config = dict(
    n_kv_head=10,
    rope_base=10000.0,
    attn_scale=0.125,
    init_std_qkv=0.0257,
    init_std_down=0.00606,
    optimizer='cautious_adamw',
    dataset='wikipedia_en',
)
MLP neurons of a small language model. Each row is named by its layer, matrix (up: input weights) and neuron, and shows model dimensions 240-367. Each number is 128 + 24 x the weight over its row's rms, rounded and kept within 0 to 255. Numbers have three digits each.
Before each neuron's rows, "fires on" lists the tokens most often at its 100 highest values on Wikipedia text that the model never trained on.

fires on: "M", "S", "ul", "N", " rem", "os"
L5.up467:130102142151147083137120078112183096071102069144134126076083136117169142096144131112135089150103137081136150119131116156116128071164150097148137151107133176143106154140121113097112168145145141126127130137150074148127119145134134145107134142137126122099097127148083135182185120132150117097113105115148138162144129157165094161128100123129097099126126107123137140153137142089126148129083

fires on: " The", " In", " that", " O", "In", " At"
L3.up1194:121069080133140136123104117152102107133122118144100119125092117108123152140143151147193141168116135125125136159132121117165126139155104131091174104111132104093157113101127158142146131098105158114112084081106167153089105148110100125107120154135152147115129132114114139088160152104093137094116158148103151124166092149151133184192063156107087129132115141147095145126124147113097120121118

fires on: "3", "é", " A", " St", " st", " Best"
L5.up1043:124149111128104148114126138132113135125110151126132118127097151124153155106128136161152138121104135136082086129134110110114129112126184131128114145092134132146174107128143119134145112153131149119132153188093082143164064133142119113125135098139184102134159101111139140123126146120085093154109127101167119145113135140180151119123131164150150067121166143137151114148122130108167134108134

fires on: " after", " where", " when", " until", " which"
L5.up525:086096114136134148180110121138093104145145121086082111121133142137133206096137142151092150148145142131159153109127104160147150126167092147134121137151146083124137139131132150134112182145123157145136117118123120148155135097126085131113152128145166140116119117119094135113130118151151127136109122140092130154136112138096160167146113133108105148126135120097138125150128160081139159123128

fires on: "ation", "ing", "os", "ely", "ction"
L3.up1055:108134119114141149105165144063130154180115114148127077141101120121122147118079136086126100133130136128133120148134102128177168105149134124099145128141140100174088159154096151099175131133094172124091146143105179117134127165144146141109087117120171077139086186121124128108123133114115153119121147118119196119151139130078155128120120171093147151176141103142161117129123153153098130140110

fires on: " c", "ed", "e", "her", "ical", "–"
L3.up1202:112144107150131125117155157133093135132192125124114123147148168138130176148123143100120118140079110146123122165134123149138171099115113176105139113164146111139101151094154147055146090138118095131120118106145103120132163148073126123096090140134167116128129117136141108086142139115165150160138164127115140159121126086127104124131120119120118137131164105188118142091107142158116138137136

fires on: " Y", "M", " for", " joined", "em", "K"
L5.up1138:127108123131160118149151128121094146110112110143118083089113157146152115130099145080141111145122097101151110092138120157154079120118153118092115134059108128138119155100142111137183101144163118103154102120108128151111130080106107154112128170121115115114158112149145118114121110149127117121134099120104112139122119154091149148126141136105124134111138100105139176115124163129124157080115

fires on: ".", ":", "-St", " Year"
L5.up853:109120136165115159149092158129123148125107110141122127108087161100135079128093111117180166163132077128104099103175132136099163112143113172133181130098158133120141176167165133083130116110117138118084121139113126123107108140122099155163138173143127122153121139105126110122168167117163145126095109178169169131098147139143123165088114138138121079126181131147138160131144136102171158124144

fires on: " and", " over", "Early", " during"
L5.up1429:137124115116060139114153183111119141147116111153137120142109142138123163168115161104141077126102149147149104179128126124105105136169131134128132113096147106106168110175095115134126141109141160093161136103099116131135117180107143094109127101140129126155105105135156120121100175138110100144113129129136150113127148085130124125119109164145157105111123123114144103152140132121122153147126

fires on: " I", " T", " Navy", " Army"
L3.up839:145127123136149104105136115116149121117151104094102089107098109128158149084155163123172127128100129075107140160147136101157124134121112138094132140098144116086163156145095115113151140133103117130131170116164134110125145081119132104096111116141187057122134127140153143126119123129175110172125138115109179121133113135161114104125123118096106090144128148116107114171153125125144108118145

fires on: " Ex", " pro", " Pro", " intro", "-", " re"
L5.up1123:112138113116149132158125174123122111134125142119123122075122138188138119119122127144155105166067108105129128104098118152163161133105132152107157137070107146108124151160124149179137167167166161100138147105136109162110134176135160102107128138141128133110147109163119093148152133103122165120123129114102114127128146113115101130111101157084141125128135102135088169121115138088134125134129

fires on: "i", " M", "ar", "ol"
L5.up329:139121156079142133126181112133120085108133157118113117141148108112107132121154142126149145134146138157138120160094121140129128114159129146077121146127148094134135109150082114148164095073086117126138122125108117151177089131118137114146122108111111136134123150116185173136127143109139108172124128119171147120113140131139124129138144132110089118105117090112107101133123129150120125126099

fires on: "ers", "OL", " team", " pers", "s"
L3.up311:110102149130129157129171103118102117133149112167104140108093111141139159130121092164069118110153144119138112118093119124104142120122145126144110121132124145120143167127126057159148130145160145138127130125125097133134141113058134138165131079150169086098116136118135152104171126147106160096104106145113130141094099130140177146075123133127103100145175136113122146145135151195114136121154

fires on: " were", " all", " are", " groups", "s", " songs"
L5.up735:122134125146137137148145130145132117122161120124083141149112127106130112119162166107140111122139107162186106138141136182144113083161119134153101172154136078145134118140160146128145139114136110061121105087096161110115115124123104116129141148137112105096128181151095097101151129148133106132137127131134113126133148116143128092137152154141145108146122172133115138124121125144095087134109

fires on: "-", " his", " and", " him", " them", " us"
L5.up1263:121099096132121106152132150139130147123138157152090128106147087128140155116129156137148164139100107140125151127171169154160128107105142142110092149154136113140122134112168153158092152100125104136111153166112128130124145125067135137122150048119158113104157147126122096124169115106111117120106106146069141131135144145121146112140160114144156129123110153124119109152163176134135086131158

fires on: "n", " K", "or", "at", "ant", "as"
L3.up429:110145096134144131142157141122142114121128121156179115171116175133171128163113111086118133164138118106083125153163118161143108129112178125138101081126126082098179154123147117111136125117108133124138128088120118088125154152134141163123115132108138130125097137122134154172115125086143136127129116129135147128135112134100112099117128135123152143124099135163124134120152153125105114110142

fires on: "e", " to", "\"", "ke"
L3.up984:098101125137091131097133105167091153144142156095126134143107081151152116131130137147105176131123141131084122129129155097109099138130153095118114102148083091151150088151126118146155120107117114138144116141109126123117104152120107104133072130117121148141117126095136173111131148159137149132120100130135189153144129089105091112126119129189166097108146118106127130113113128081140095128127

fires on: "ilation", "end", "ation", "ies", "ent", " ("
L3.up727:139108126170117143101120118131104140134133113128127088126106147116125105134115099120109129109100107145139129143112077173105099125135101108135115097116143152150182128130110089128142146133110160126144112143109093137117118134151090158124127153136094155127151138110158128136182109118128135096134107158149173141101130167115149152102164171175132154173140130124158121128125165109092082123095

fires on: " |\n\n", ".\n\n", "\n\n", "==\n", ":\n\n"
L5.up1017:112087133135118090117135127134132115061140144152072091155106119150120145159114105167154118126155135124073121107130114151125098143129117122178151139155149091145187183088141176117102107142090134118133141129162152146154135178096149140145134111115162135125132172099165107080113147127123171099142119117141150129118182173156122131123113142096162105144145148098115113109131152105138151127102

fires on: "l", "n", "et", "ib", "e", "0"
L3.up1451:109102100152137131089129139109119133146129128146113103159121123115145119167155089141161140098116115156104141113183168134159130141173153102160099110154090181094162168128112157148099118133133143130116127103082115097114138148115090114136161157146146099114136135138126143101172136108119118125151130127148113075111157118134119144119135128170158125144153169165089140070117187187123127139129